{"n_layer": 24, "d_model": 192, "n_head": 2, "n_kv_head": 2, "head_dim": 96, "d_mlp": 576, "vocab_size": 1024, "activation": "swiglu", "norm": "rmsnorm", "norm_place": "pre", "norm_eps": 1e-05, "positions": "rope", "rope_base": 10000.0, "rope_fraction": 1.0, "qk_norm": false, "attn_scale": 0.102, "bias": "none", "tie_embeddings": false, "parallel_block": false, "extras": ["capped logits"], "init": "uniform", "init_std_qkv": 0.0271, "init_std_o": 0.00391, "init_std_up": 0.0271, "init_std_down": 0.00226, "optimizer": "adamw", "lr": 0.00195, "beta1": 0.9, "beta2": 0.95, "weight_decay": 0.16, "lr_head": 0.00826, "grad_clip": 2.0, "warmup_steps": 396, "schedule": "cos", "final_lr_fraction": 0.1, "batch_tokens": 65536, "seq_len": 256, "doc_mask": true, "train_tokens": 247500000, "steps": 3777, "dataset": "wikipedia_en"}
MLP neurons of a small language model. Each row is named by its layer, matrix (gate and up: input weights; down: output weights) and neuron, and shows model dimensions 32-159. Each number is 128 + 24 x the weight over its row's rms, rounded and kept within 0 to 255. A neuron's up and down rows have the sign that makes its largest values positive.
After each neuron's rows, "fires in" lists the words (lower case) most often at its 100 highest values on Wikipedia text that the model never trained on. A number after a token or word is its count.

L2.gate8 [138 168 116 168 126 154 119 152 122 123 118 148 153 134 120 102 122 113 139 145 153  93 139 137 191  96 157 152 120 140  98  86 109 138 130  82 106 139 144 132  99 132 156 164 138 145 156 176  85 141 117  90 117 121  85 117  76 125 112 127 175 167  90 121 118 121 126 110 144 160 101 137 137 146 131 158 105 145 119 152 109 113 123 114 119 159 118 157 113  90  83 122 160 142 187 165 127 127 137 123 102 163 120 199  96 125 194 130 106 139 124 112 122 124 113 167 120 126 142 111 135 136 104 117 120 133 113 119]
L2.up8 [168 140 180 154 136  96 148 106 103  95  79 142 187 146 139 113  90 116 124 116 128 133 194 114  90 150 142 132  82 120 115 132 164 101 144 115 161 118  92  93 107 160 105 143 141 123 111 143 135 104 134 101 145 158 143 139 116 119 109 120 140 121 146 137  99  90 124 117  98 108  94 156 105 113  84 141 147 132 146 136 101 122 111 163 109 120 119 127 160 130 109 123 145 126 173 127  97 112 140 116 120 118 146 150  72 111 186 126 143 138  67  90 152 129 184 124 158 123 123 122 153 102 141 124 111 136 138 156]
L2.down8 [137 114 151 153 153 118 143 105 148 125 109 134 133 110 117 139 101 102 140 109 149 121 112 133 130 119  85 131 138 161 120 130 145 108 139 170 125 100 128 128 144 128 127  93 136  78 170  82 132 130 142 127 141 129 111 121 160 186 141 162 118 148 163 149 133 105  83 120  97 105 113 134 112 114 248 131 117 140 120  99 130 195 117 131 105 111 113 133 150 137 153 127 108  73  73 125  96 138 116 140 146 108 172 121 111 122 115 139 111 115 176 133 125 115 113 109 174 135 132 118 134 146 150 123 153 123 119 131]
fires in: "he" 64, "him" 12, "she" 6, "two" 5

L3.gate117 [143 107 112 133 131 173 140 101 146 172 141 124 119 152 147 123 141 163  96 110 151 136 110 113 117 152 124 143 123 193 173 128 117 150 178 125 136 139 142 115 146 117 110  20 136 118 103 114 159 128 102 176 143 103 120 114 110 135 139 126 119 135 146 113 120 195 140  97 120 148 125 123 140 124 152 123 126 110 108 171  84 149 134 162 181 115 148 151 114 138 101 175 149 132  81 128 144 128 124 130 151 103 162 163 157 127 150 120 113 117 141 136 148 134 131 124 114 195  99 141 155 137 109 131 121  97 103 142]
L3.up117 [125 125 127 114 115 108 111 146 139 107 119 134 145 123 130 130 121  99 154 124 130 122 152 115 126 169 127 129 140 100 129 120 130 122 135 164 166 112  98 110 167 104 138 116 119 159 144 143 184 129 140  96 132 145 125 123 128 116 134 107 129 124 137 123 148 119 172 101 140 134 112 157 122 112 108 107 143 124 133 113 164 122  96 118 120 108 119 153 129 121 112 114 141 130  97 139 116 121 139  99 116 122 133 115 181 148 125 125 124 128  91 123 107 125  98 105  46 196 121  99 104 133 123 150 146 105 104 228]
L3.down117 [100 113 157 120 121  99  96 132  96  97 119  92 135 117 153 140 125 111 163  99 166 144 158 118  99 151  65 141 120 103  90 131 103 150 150 118 106 130 151 136 146  99 162  81 136 125 154 166 134 125 100  99 129 127 157 103 135 153  77  99 127 113 132 114 103 111 173 101 129 126 108 122 118 136 105 138 124 140  97 157 122 128 123 136 120 116 137 160 120  85 141 109 117 101 121 131 119 165 137 158 106 132 101  73 153 144 123 149 125 133 116  84 112 170 131 109 153  91 121 113 105 127 169 163 118 128 147 141]
fires in: "it" 75, "world" 5, "electric" 5

L10.gate282 [ 95 101 108 147 138  93  96 102 165 131 167 172 119 112 164 101 145 155 123 134 134  91 108 134  90 141  93 116 179 183 127  94 110 132 165 158 126 164 145 108 137  70 128  76  91 126  98 164 171 165 130 138 159 113 117  99 121 122 155 150 106 129 119 122 122 113 118 132 116 117 129 104 125 152 134 113 123 157  94 183  61 126 137 131 109 125 126 158 151 145 128 140 147 117  77 131 101 136 177 149 144 108 108 106 103 168 165 106  96 127 133 122  83 154 124  89 113 133 131 130 115 103 126 137 171 155 132 129]
L10.up282 [123  94 102 196 137  94 126 118 106 133 169 195 133 111 137 108 142 146 117 132 140 116 133 122 107 159 117 115 147 138 133  89 121 124 140 141 146 134 126 125 138 112 110  86 105 126 144 137 170 142 121 140 172 113 132 125 106 111 143 138 105 113 118 107 141 110 145 119 155 128 117 126 146 141 143  78 124 147 107 127 104 125 124 132 111 108 105 129 131 159 192 130 124 117 127 115  99 141 108 185 124 112 106 117 134 128 142 105  92 115 140 154  34 113 140  72  96 103 141  94 115 123 127 116 140 175 183 158]
L10.down282 [138 161 109 124 150 133 139 160 102  95 154 161 110 106 123 151  85 116 153 139  81 122 130  75 177 136 145 122 132 127 115 132 185 118 130 123 110 129 132  94 151 148 140 130 158 118 159 131 114 129 135 142 152 133 142 123 145 163 117 138 170 122 145 152 131 109 154 109 144 115  84 109 161 117  71 105 145 126 111 108  97  32  96 134 137 130 107 130 142 149  81 109  93 112 130  93 103 166  74 116 155 164 121 125  95 175 121 167 116 137 157 132 123 132 173 141 126 124 116  97 175 131 122 143 156 121 112 108]
fires in: "after" 31, "that" 19, "who" 13, "before" 11, "world" 9, "therefore" 6

L2.gate128 [126 102  78 163 165  71 147  90  99 125 155 143 123 130 135  99 147 151 156  99 130 159 127 138 108 124 128 157 139 145 138  88 115 131 134 137  61 170 102 167  81 142 101 136 150 125  99 120 107 128 130 137 140 122  94  83 112 148 146 109 104 143 146 148 113 118 141 124  93 177 142 129 152 138 136 138 161 139 127 125  90 136 159 186 159 115 129 150 182 126 134 139 132 143 150 124 121  92 135 102 100 109 142 135 125 137 165 131 177 108 134 160 134 138 100 128 128 143 117 125 102 125  70 136 120  96 149  98]
L2.up128 [148 113 147 112 164 122 161  83 114 126 112 175 159 157  90 121  61 148 123 119 153 150 132 105 102 118 131  94 123 131 119 140 146 136 101 130 134 106  83 151 139 141 137 133 110 150 134 133 142  59 133 122 165 121 159 127 127 138 117 159 135 118 158 154 102 122 112  85 115 117 115 154 146 131 155 127 101 153 128 119  97 129 157 155 118 111 168 106 124 118  79  94 188 135 150  93 107 166 116 146 123 117 151 168 110 155 140 109 117 107  85 108 150 159 165 122 142 102 136 103 153 121 131 129 105 108 133 141]
L2.down128 [125  85 116 144 163 115 156  67 141 116 101 126 124 141  78 142 111 119 111 159  80 162 136 127 139 112 143  89 163 154 112 107  97 109  87 178 104 106 128 134 162 123 128 112 160 121 169 133 114 107 130 108 107 104 104 104 146 192 116 123 147 107 120 172  88 136 144 116 168 113  83 156 116 154 140 111 100 108 138 119 131 167 143 133 107  95 112 100 138 140 150 143 172 102 121 119  85 127 134 141 128 102 192 159 115 148 110  88 136 122 157 101 133 116 121 117 149 128 100  97 121 119 147 149 145 129 119 130]
fires in: "the" 77, "on" 6, "there" 5, "they" 5

L15.gate433 [141 114 108 121 127 126 121 129 148 125  92 118 146 122 142 165 145 139  94  83 121 131 146 177 130 136 144 157 137 131 157 152 155 161 134 117 154 145 130 159  75 139 130 165 102 108 177 144 149  71 122 130 113 127 133 141 181 138 122 124 151 122  92 131  69 116 115 119 102  83 108 120 173 117 122  97 107 106 126 120 125 135 170  88  78 132  60 109 140 139 183 106 125  93 125 116 157 118 154 140  81 126 102 134  87 112 175 136 132 153 170 135 134 110 113 165 105 156 102 149 135 113 133 129 101  86 145 112]
L15.up433 [141 121  96 128 122 141 127 110 112 133 118 161 144 102 124 140 149 140 120 159 147 127  96  75  99 102 134 106 116 116 125 162 116 125 169 116 129 127 115  94 149 162  91 159  96 128 131 122 140 107 118 122 141  99 152 111 134 106 137  99 145 144 126 121 137 169 134 157  85 117 132 131 117 160 120 130 141  67  99 141 142 118  92 141 114 173 111 108 130 145  89 129  96 147 172 114 133  84 175  97 159 146 114 120  95 128 113 128 158 157 117 171 174 142  82 114 149 105 125 102 112  95 151  95 145 135 138 100]
L15.down433 [110 144 125 118 102 161 109 141 146 146 112 129 160  96 131 104 107  95 152 129 155 115 118 120 123 115 114 146 143 126 116  89 167 138 131 115  92  92 127 158 107 140 124 142 147  85 163 158 112 142 130 139 162 120 154 116 113 164 152 143 129 145 176 106  87 150  90 128 106 132 115 126 105 110 145 121  80 135 188 131 134 141 159 145 124 118 105 115 154  87  84 144 203 142 110  99  95 122  81 150 172 111  95 135 139 130 121 155 102 165 133 117 132 135 138 123  91 148 136 115 112 110 128 100 140 110 108 108]
fires in: "being" 33, "been" 19, "became" 17, "become" 8, "s" 8, "be" 5

L7.gate70 [137 138 133 131 118 143 158  96 144 128 112 109 115  90 137 163 172 155  82 130 117 131 168 136 108 111 167  86 125 124 174  98 136  88 151 143 157 104 146 132 136 159 139 180 100  96 118 109 135 117 129  87 128 103 105 113 160 119 161 105 133 121 148 113 128 161 159 170 197 104 195 132 136 139 129  98 105  83 113 138 147 161 194 155 140 119 113  99 128 139 131 115 112 158 119 133 133 125 120  96  63 122 123  89 139 108 147 151 107 112 119 128 121 148  83  95 112 176 144 128 136 152 138 144 152 138  76 134]
L7.up70 [119 119 143 150 160 120  88 105 139 153  93 117 145 115 148 140 149 154 109 123 134 121 108 110 173 120  94 117 119 117 151 113 131  87 145 111 100 130 107 139 140  96 113 119  98 128 119  91 162 120 121 119 130 117 136 112 128 126 125 118 117 158 156  99  97 175 106 137  96 126 123 121 104 173 118  78 181  91 132 151 116 145 140 127 115  86 176 173 113 119 145 167  80 198 138 121 148 110 142  76 125 110 155 109 115  98 134 128 117 137 110 111 119 140  79 148 135 141 124 149 147  83 116  59 142 143 138 129]
L7.down70 [114 108 155  95 116 132 142 104 138 156 133 139 126 135 115 124 109 171 128 110 131 155 128 128 135 163 117  92 129 144 151 143 139 139 115 107 153 117 119 131 110 105 128 149 115  48 147 132 132 106  97 126 103 104 149 126 127 159 119 116 166 144 135 125 129 125 138 129 169  65  90 114  77 111 131 148  71 111 144 108  98  60 161 175 124 107 102 128 154 138 149 156 119 158 118 111 128 146 117  85  99 107 128 101 149 157 100 155  94 150 128 153 101 154 119 103 172 137  78 111 128 146 180 106 142 149 107 110]
fires in: "be" 35, "being" 14, "to" 11, "before" 8, "as" 8

L17.gate502 [161 142 194 102 164  74  97 119 132 168 115 128 162 145 146 136 153 177 137  95 130 164  99 149 142 166 175 140 148 151 117 111 121 114 127  98 128  91 133 153  90 127 129 111  73  96 122 120 120 124 111 122 154  79 138 153 109 170 159 124 145 129 137 154  96  98 102 156 139 121  87 178 163 106 135 110 142 138 136 108 112 142 146 168 110 117 111  96 143 171 113 111  97 128 131 186 118 124 157 143 117 101 118 152  99 137 108 152 147 132 130 158 161 145  86 128 164 107 132  77 121 144 133 148 104 116 157 131]
L17.up502 [116 139 146 178 112 133 166 130 108 124 134 141 148  99 190 171 128 146 151 106 141 100 142 147 144 139  94 112 139 143 125 115 167 126 178 160 130 103 102 107 163 129 131 140 113 113 153 117 134  93 114 119 111 105 136 121 151 147 136 131 112 130 120 122  86 135  64 155 150 118 133 135 124 116 128 139  74 109 160 125 142 115 136 141  65 158 114 112 133 154 130 140 106 102 176 176 106 101 100 133 129 191 145 123 108 110 132 105 133  74 136 182 123 175 111 110 124 110 112 112  65  90 120 119 113 169 121 137]
L17.down502 [118 129 158 118 105 132 159  97 106 101  66 139 136 136 117 112 130 102 127 138 105  84 119 116 143 105 129 123 112 140 125 161 109 101 126 163 155 138 164 144 160 150 115  92 104 140 137  98  96 114 128 146 159 105 127 141 131  92 131 123 108  95 131 159 111 152 120  81  97 101 119 125 105 146 139 115 122  85 142 120 177 128 123 156 121 152 122 129 129  83 114 128 125 112  88  98 128 146 132  91 114 126 108 124 146 115  98  84 118 163 110 132 116  80 125 159 104 141 143 113 121  76 119 148 114 148 139 119]
fires in: "be" 22, "being" 10, "began" 6, "bear" 5, "before" 5, "begin" 5

L12.gate276 [106 159 129 137 127  97 152  96 168 115 140 114  77 113 111 122 167 156  53 147 114  89 116 183 106 148 157 135 120 169 140 101 120  88 138 146 121 112  99 115 132 112 130 129 170  86 143 145 101  94 143  73 112 114 149 159 106 126 119 153 122 128 155 142 118 126 134 129 157 122 143 125 132 105 110 124  99 119 109  80 113 133 130 179  90 101 133 125 145 125 117 126  90 162 136 141 151 111 171 164 140 114 154 130 147 119 163 146 160 122 122 155 129  99  75 139 150 124 129 141 123 131 148 130  96 123 123 102]
L12.up276 [ 98 141 100 104 157 120 122 121 140 132 121 169 108 134 113 137 136 132 122 132  81 117 105  85 132 122 139 145 106 108 149 139 105 132 164 187 134 135 156 124 123 145 124 116 109 150 134 155  93 115 135 158 130 133 129 158 136 135 128 130 143 114 163 124 163 174  96 143 110  85 143 155 131 126  95  77 168 108 115 102 144 117 168 117 142 131 153 159 136 176  83 115 131 171 110 114 148  92 132 130 136 133 122 103 100 124 155 123  93 124 164 182 170 116 110 107 171 147 126 151 197 104 121  86 131 121 150 103]
L12.down276 [103 122 125  92 127 191 150 115 133 154 117  91 143 149 103 121  96 122 149 121 124 135 147 143 121 106 137 135 102 140 142  97 143 176 145 155 143 115 107 151 134 115 105 120 121  53 166 153 118  97  69 120 116 161 149 132 127 138 148 149 123 168 151 149  85 101 127 144 185 104 128 123 105 183  93  98 118 136 126 129 108 125 114 149 137 124 131 138 155 141 129 156 101 133 125 135 119 126 149 130  93 180 123 137 116 140  96 135 141 121 114 163  93 122 110 160 128 162 122 175 113 126 147 125 126 129 144 115]
fires in: "as" 16, "became" 15, "become" 9, "time" 7, "although" 4

L11.gate377 [131 102 115  95 135 122 135 113 105  99 118 186 100  96 122 172 172 157 142 149 119 137 120 126 142 123 138 108 130 102 130  87 148 110 142 180 118 114 102 154  84 121 102 121 117 101 100 167 108 131 117 144 122 128 133  95 141 148 123 151 173 157 154 115  97 163 116 126 100 143 107 141 167 101 160  92 145 129 132 116 114 147 154 159 149  71 113 110 106 109 161 115 134  88 120 168 123  85 159 126  95 102 129 135 132 130 113 125 139 119 137 137 125 121 107 121 153 133 111 161 107 114 132 175 124 157  96 116]
L11.up377 [130 129 144 131 200 128 150 151 152 148 112 119 144 124 125 133 128 132 120 147 110 127 120  93 131  94  95 134  99 115 107 139 152 109 180 132 135 142 136 145 162 141  97 145 101 130 162 140 121 118 109  98 145  98 121 136 137 126 122 142 143  75 142 141 137 151 156 104 124 100  94 147 126 144 126 173 104  79 113 118 129 104 129 122 128 138 159 140 139 141  95 143 122 147 145 133 136 117 120 119 112 166 138  96  92 112 149 148  93 129 139 158 120  87 140 114 129 111 128 154 140  88 132 134 105  86 165 142]
L11.down377 [138 141  77 156 165 196 149 126  91 138 108 114 110 101 123 163 116 138 151 169 115 119 139 105 133 106 102 142 110 137  96 103 172 120 107 129 102 135 150 136 167 107 115 119  68  87 134 143 138 121 101 140 145 112 153  95 146 136 111 167 101 116 149 127 143 131 113 172  95 106  83 128 151 165 163 139 114 140 127 138 141 106 138 139 158 101 141 122 141 138 119 135 157 172 137 142  85 117 157 140 125 112 146 135  85 113 112 115 125 142 121 163 139 114 119 139 119 156 128 158 154  89 154 174 131 125 135  97]
fires in: "be" 39, "being" 15, "before" 13, "began" 7, "behind" 4

L9.gate239 [132 113 140 118 122 107 142  94 128 132 106 149 140 124 128 132 101 150 116 144  89 109 150 140  96 117 101  93 124 139  74 159 122 139 174 130  92  91 104 129 131 128 130 163 144 124 104  91 134 123 127 152 109 162 162  72 100 134 140 167 135 141 134 109 109 105 146  97 181 100 125 145 123 112 142  97 131 180 129 147  95 128 121  96 158 120 103  87 147 120 171 139 151 107 129 125 167 107 133  66 138 138 137 115 101 110 133 129 130 123 120 125 137 168 129 141 181 123 116  84 159 174  96  94 128 160 124 144]
L9.up239 [113  95 122 155  97 124 128 109  80 146 112 160 113 152 110  99 149 145  74 134 125 132  95 119 127  87 117 118 152 164 127 127 130 115 149 123 161  88 101 168 132 106 116 134 114 144 145 129 186 153  35 148 149 144  70 144  98 132 125 129 135 137 152 111 148 158 113 107  93 174 101 109 144  74 156 128 117 153 143 134 170 109 134 168 127 126 147 112 118 114 120 150 125 124 111  95 130 128 144 130 116 127 140 138  97  94 143 120  98 115  80 136 141 123  96 143 138 144  89 131 103 142 116 132  64 154 151 124]
L9.down239 [125 119 136 170 116 111 117 113 102 141 119 141 131 130 130  85 137  93 127 153  95 128  94 152  61 127 100  86 122 100 123 129 184 134 144 126 110 127 147 170 181 162 158 145 130 154 118 138 114 113 148 110 176 143 148 174 110 137 103 135 173 153 125 171 106 129 127 163 144 129 120 144 172 126 115 155 156 140 119 146 103 100  87 127 121 148 126 108 131 166 155 159 191 131 119  96 149 139 148 141 122 128 144 109 106 129 117 175 131 104 133 110 142 129 129 143 140  93 130 116  98 137 108 135 121 122 131 121]
fires in: "album" 21, "short" 11, "albums" 9, "shortly" 5, "norte" 4, "portrait" 4

L3.gate21 [135 149  78 143 134  82 125  75 131 139 107 144 130 142 131 123 151 114  95 130 143 106 157 162 136 117  94  97 130 125 131 113 155 109 143 155 133  93 168 138 140  73 104  79 128  95 131 136 178 130 114  73 100 131 115 125 112 125 140 116 172 142  95 154 127 173 120 118 114 152 123 102 119 126 129 117 133 132 124 157 141 112 129  97 100 148 130 206 119 115 117 104  98 151 138 110 157 100 114 181  93 130 202 116 150 145 165 131 128 123 110  74 151 106 136 115  80  84 127 145 123 146 108 153 115 186 112 148]
L3.up21 [116 147 163 130 106 134 130 161 148  93 102 136 136  94 140 141 140  97  88 161 123 116 130 123 144 105 126 127  80  99 110 143 119 119  80 165  97 117 177 131 149 141 157  83 140  85 139 104 160 121 130 132 105 129  88  96  98 118 108 101 204 159 105 134 154  83 149 117  96 105 117 138 140 125 115 136 142 122 153 173 158 122 138  93  93 160 129  96 123 127 177  88 103 154  92 117 181 115 109 131 165 135 206 116 140 125  96 120 108 133 131 140 105 121 117 101 129  90 121 120 142 123 116 109 114 135 154 168]
L3.down21 [ 96 154 149 152 138 122 115 127 148 148 176 147 143  59 114 142 134 159 109 126  97 111 145  95 132 131 113 127  71  78 128 182 182 128 137 146 124 135 147 100 140  91 121 110 182 101 109 134 139 123 100 148 100 136 129 121  88 154 142 108 142  93 138 137 112 122 116 134 134 105 126  80  96 132 165 124 120 155 131 172 105  77 105 145  93 112 126 127 143 131 166 129 124 122 118 155 109  86 158 141 123 134 143 116 135 119 121 135 121 182 135 183 131 154 124 112 129 103 128 161 152 165 120 170 147 119 110 126]
fires in: "they" 29, "would" 25, "can" 21, "who" 4, "some" 4

L5.gate297 [153 113  89 143 167 110 143 133 162 138 120 132  87 125 159 125 119 168 158 137 161 110 101 135  92 111 102 114 127 114  81 154 120 144 151 147 111 202 136 118 163 109 128  89 126  99 155 138 135 120 117 124 104 121 152 122 103 125 133 113 118 135 151 114 120 154 138 122  95 131 125 136 137  98 101 129 117 120  99 137 171 130 133 125 158 122 148 128 161 102 142 140 122 131 123  88 111 122 113 120 144 114 141 106 162 125 137 127 138 143 170 121 168 110 116  87 114 157 155 156  85 124 123 124  86  93 143 129]
L5.up297 [120 163 155 126 132 165  96 119 144 131  55 124 148  84 135 146 156 144 163 158 153 127 132 120 141 110 106 112 118 134 130 114 131 142 156 136 154 117 133 142 110 113 106 114 135 144 147 116 123 124 101 181 105 115 115 129  93 116 146 141 163 158 158 154 119 153 126 131  87 162 137  62 140 126  84 146 115 118 147 127 134 134 131  88 104 130 172 127 149  74 174  72 116 150 118 114 171 132 122 100 137 107 118 125 101 132  97 128 127  98 140 113 141  99 146 103 155 158  95 100 139 142 133 122 146 110 130 163]
L5.down297 [158 145 115 143 121 112 135  75 129 125 117 130  82 109 159 133 107 119 122 140 152  69 156 123 117 132 122 150 148  84 125 122 100 166 163 124 131 151 115 108 119 114 104 132  79 130 157 111 190 140 148 106 106  67 136 105  99 110  88  99  96 152 150 147 120 122 124 114  90 108  98  99 111  95  86 104  89 142 143 147 135 125 126 132 120 150 117 132 126  88 168 149 133 153 120 113 152 117 108 147 124  93 117 110 147 124 134 102 109 127 146 123 132 118  99 120 117 138 138 122 132 156  81 107 125 100 111 149]
fires in: "they" 14, "history" 13, "some" 9, "become" 8, "home" 6

L12.gate156 [141 124  87 161 151 138 111 156 108 132 146 138 124 151 152 119 162 168 129 125 149 100 107 141 186 139 128 115 129 114  86 114 137 149 113 136 115  65 128 116 102 159 136 142  97  77 151 147 100 147 153  95 120 126 171  87 136 141 135 139 132 151 122 146 112 139 130 144 114 100 169  80 130  83 154  94 135 121 127  92 166 140 157 146 130  96 111 156 142 140 165  95  87 101 143 167 110 152 114 169  93 104 152 134 140 118 135  97 134 130 149 118 123 144 129 175 154 145 113 146 144 144 126 129  91  85 109 106]
L12.up156 [143 116 154 132  87 121 119 120 115 136 108 146 118 143  82  87 155 125 157 119 109 124 121 126 128 145 158  74  68 106 110 136 152 179  75  82 140 150  97  76  89 113 161 102  81 126 108 153 122 174 133 104 122 109 123 135 129 108 116 161 123 185 176 135 117 149 130 150 126 163 155 124 153 170 119 110 139 115 102 136 154 148 143 143 141 134  90 153 107 159 114 105 161 108 181 148 104 101 127 127 133 118 145  88 145  98 137 128 122 148 164  96 132 182 158 126 175 161 130 121 108 116 129  99 137 132 173 152]
L12.down156 [120 151 126  98 138 155 125 134 154 155 112 166 197  89 105  96 135 166 159 118 144 129 169 108 139 134 153 107 126 145 120 124 145 157 101 140 129 114 127 142  85 123 130 117 140  92 150 131 125  98 125 117 167 118 103 129 119 124 127 141 130 100 161 103 103 117  85 130 128 130  86 114 136 121 111 111 130 154  93 164 165 116 138 110 147 122 109 152 117 142 127 122 161 117 146 125 110 125 124 168 124 155 113 122 109 114 107 108  89 128 160  83 168 104 115  70 152 115 109 159 129 113 124 104 130 127 165 128]
fires in: "became" 24, "it" 24, "because" 13, "its" 11, "become" 9, "she" 4

L9.gate558 [142 156 176 120 152 156 127 133 173 185 133 108 147 126  66  97 100 109 133 105 134 137 125 100 132 120 153 112 149 136  71 105 127 108 134 122 126  86 134 101 169 164 172 148 130 154 162 105  86 140 141 129 126 145 127  87 158 122 118 146 140 140 116  99 138 148 144 103 112 148 153 124 158 124 107 129  90 117 126  86 140 132 137 137 151 158  86 102 120 100 156 119 136 140 122 123 100 128 139 131 118  94  86 149 118 127 131  86 129 149 107 132 120 151 108 168  93 132 109 129 119 160 104 123 106  97  91 170]
L9.up558 [118 124 163  90 142 145 107  99 172 142 154 167 135 158  81 102 143 138 157 148 115 150 106 109  93 113 154 136 139 133 104  94 119 107 145 122 122 103 124 110 162 158 164 142 138 150 141 109  76 108 134 142 145 147 111  46 148 146 146 138 138 163 120  92 164 142 182 125 124  92 130 113 134 120 120 151  92 113 135 102  83 131 135 127 155 151 113 114 116  93 122 125 149 158 120 114 116 130 156 162 123  97  96 125 168 133 125 119 133 131 125 163  97 126 105 185  96 134 104 143 104 134  92 152 100  82 101 151]
L9.down558 [111 109 183 146 134 177 147 168 154 147 167 113 117 167  93  99 105 127 133 127 138 132 159 125 104 134 111 155 155 136 134 120 133 145 131 121 122 120 114 131 170 141 144 129 143 156 151 111 114 125 186 149 138 131 114  88 146 119 122 125 141 144 124 108 147 171 129 140 115 109 151  96 129 136  90 174  83 126 131 105 126  29 125 129 116 120 123 122 101 106 136 112 105 142 110 119 144 137 122 121  99 124 134 110 145 112 156 125 128 124 125 146 118 112 147 164  60 120 107 133 106 109  95 142  80 107 131 153]
fires in: "artists" 13, "around" 13, "art" 10, "artist" 8, "architecture" 6, "arms" 5

L2.gate289 [122 119 103 132 110 128 117 131 108 114 110 152 121 152 169 129 123 110 104 104 120 186 147 148 148 135 146 155 127 153 143 103 138 129 142 124 141 185 114 151  80 153 126 139 131 136 126 131 123 152 130  55 143 127  98  54 119 143 140 140 130 141  96 155 116 145 112 120 143 167  87 150 149 104 131 161 132 145  87 121 130 123  88 163 122 110 100 139 161 132 142 105 130 148 132 123 127 172  87 127 132 117 110 161 107 129 114 121 111 138 127 150 126 133 107 135 112  54 169 106 166 108 126 144 126  87 112 127]
L2.up289 [134 107 148 110 133 131 176  74 111 142 168 158 140 105 109 100 104 118 132 137 144 100 135 126 134 104 112 112  93 110 115 127 144 152 122 121 130 127 104  68 131 106 105 134 133 143 147 131 124  79 137 102 155 143 152 156 127 118 111 146 128 132  70 127 150  88 105 117 104 154 140 117 103 125 127 127 136 115 201 118 105 132 188 146 137 130 148 131 141 121 101 123 186 134 156 119 102  74 168 131 104 104 136 127 123 159 159 107 170 122 140 104 130 127 136 129 164 157  94 104  95 125 139  97 107 179 158 135]
L2.down289 [ 90 112 100 129 167 126 121  90 110 111  93 143 156  82 117 116 133 155 132 152 121 111 132 144 155 109 139  93 112 116  94 113 139 128 125 180 148 118 108 105 130  80 122 141 109 127 172 125 131 126 151  76 125 114 129 141 122 159 125 117 125 124 151 127 124 117 106 141 127  96 146 143 142 130 119 114 103 125 143 116  94 228 108 166 147 117  86 120 158 138 136 114 120 137 101 141 133 110 132 133 171 126 137 111 126 149 116  93 121  97 149 120 137 138 106  88 108 149 118  98 123 117 123 165  88  86 151 145]
fires in: "he" 64, "the" 25, "they" 5

L3.gate426 [128  63 106 133 158 108 107  79  98 126 155 133 137 152 146 139 156 128 120 148 129 149 138 168 170 147 139 115 108  92 107 102  99 124 135 129  96 134 164 147 129 178 124 177 114 111 140 167 197 151 154  89 128 155 127  59 140 127 121 172 154 105 127 152 100 110 126  99 127 155  89 141 123 117 153 116 150 134 120 129  74 121 108 135 113 131 131 132 125 138  89 125 134 139 122 136 126 106 139 112  88 135 147 127 100 104 162  96 123 126 183 144 152 128 121 107 135 123 126 136 126 156 140 133 131  92 161 161]
L3.up426 [135 131 180 108 147 119 129  81 133 127 139 205 133 122 118 118  77 107 150 122 164 140 122 142 152 122 141 147 124 112 112 123 161 155  70 154 124 110  73 135 124 115 110 102 123 149 128 134 142 125 109  99 148 111 106 132 120 107 108 142 111 102 142 116 137 135 119 131  82 123 114 115 155 137 157 108 129 168 145 129  94 122 128 168 105 133 135 120 152 109 106 103 145 131  89 113 152 107 105 147  98 115 123 142  92 147 114  55 144 112 117 151 140 133 119 151 213  88 127 123 161 125 123 123  85 121 156 142]
L3.down426 [126 118 116  82 153 133 142 102 163 126 126 201 122 135 118  95 120 150 154 136 129 137 116 147 179 138 162 152 124 133 109 103 195 127 138 152 103 103 130 169 110 123 142 104 111 141 119  91 141  97 126 102 156 145 154 150 111 131 166 134 127 102 105 147 102  94  81 116 126 121 115  78 128 139 153 108 128 115 125 105  90 131 118 138  98 138 111 138 174  91 140 142 118 119 106 137 162  91 106 109 140  86 131 137 137 138 110  48 132 155 124 109 123 149 161 119 140 145 120 119 163 153 123 131 120 111 164 150]
fires in: "the" 55, "this" 24, "they" 7

L3.gate169 [175 137 160 152 110 143 158 140 118 140 123 174 170 104 103 113 160 143 133 125 165 105 120 113 133 101 120 104 136 148 108 126 114 122 125 123 121 121 100 142 143  94  66 108 131 163 114 140  97 175 117 135 149 137 126 160 118 120 108 141 143 134 147 157 111 121 123 103  94 167 122 186 128  68 156 112 143 141 118 170 133 133 115 143  91 134 107 130 134 138 157 174 153 131 111 150 122 143 165 155 144  87 156 111 105 134 153 118  92 140  94 165 119 136  87 156 148 123 123 136  93 124 106 141  97 154 131 167]
L3.up169 [176 118 181 138 134 122 141 152 140 147 144 171 167 142 122  99 137 123 127 122 178 121 142 122 137 104 127 102 136 170 118 133 117 134 114 132 106  98 102 144 128  79  84 109 124 165 125 143 114 197 144 150 139 137 138 137 103 114 109 136 170 130 161 126 106 127 159  84  99 159 100 162 138  74 143 118 149 175 111 145 145 130 103 127  71 138 107 106 112 146 111 116 152 144  93 180 128 149 172 142 153 119 144 126  99 135 158 124 127 145  92 135 157 129  95 169 164 122 127 127 116 131 130 142  73 157 137 162]
L3.down169 [141 141 176 188 155 189 151 138 117 139 142 143 139 119 102 132 158 109 172 163 153  99 125 105 112 115 143 111 138 156 128 128 173 143 146 151 126 133 103 101 130 104 130 115 120 176  83 132 120 161 135 170 158 133 149 141 118 123 111 118 148 110 143 157 114 136 139 143 137 150 131 134 130 108 100 138 139 126 126 189 182  46 117 115  99 143 104 121 128 200  99 144 113 110  95 135 115 163 133 140 135 130 159  83 164 122  97 200  99 135 130 136 112 130 126 158 140 121  87 142 113 138 127 134 108 165 123 131]
fires in: "film" 42, "album" 21, "book" 6, "films" 4, "books" 4, "albums" 4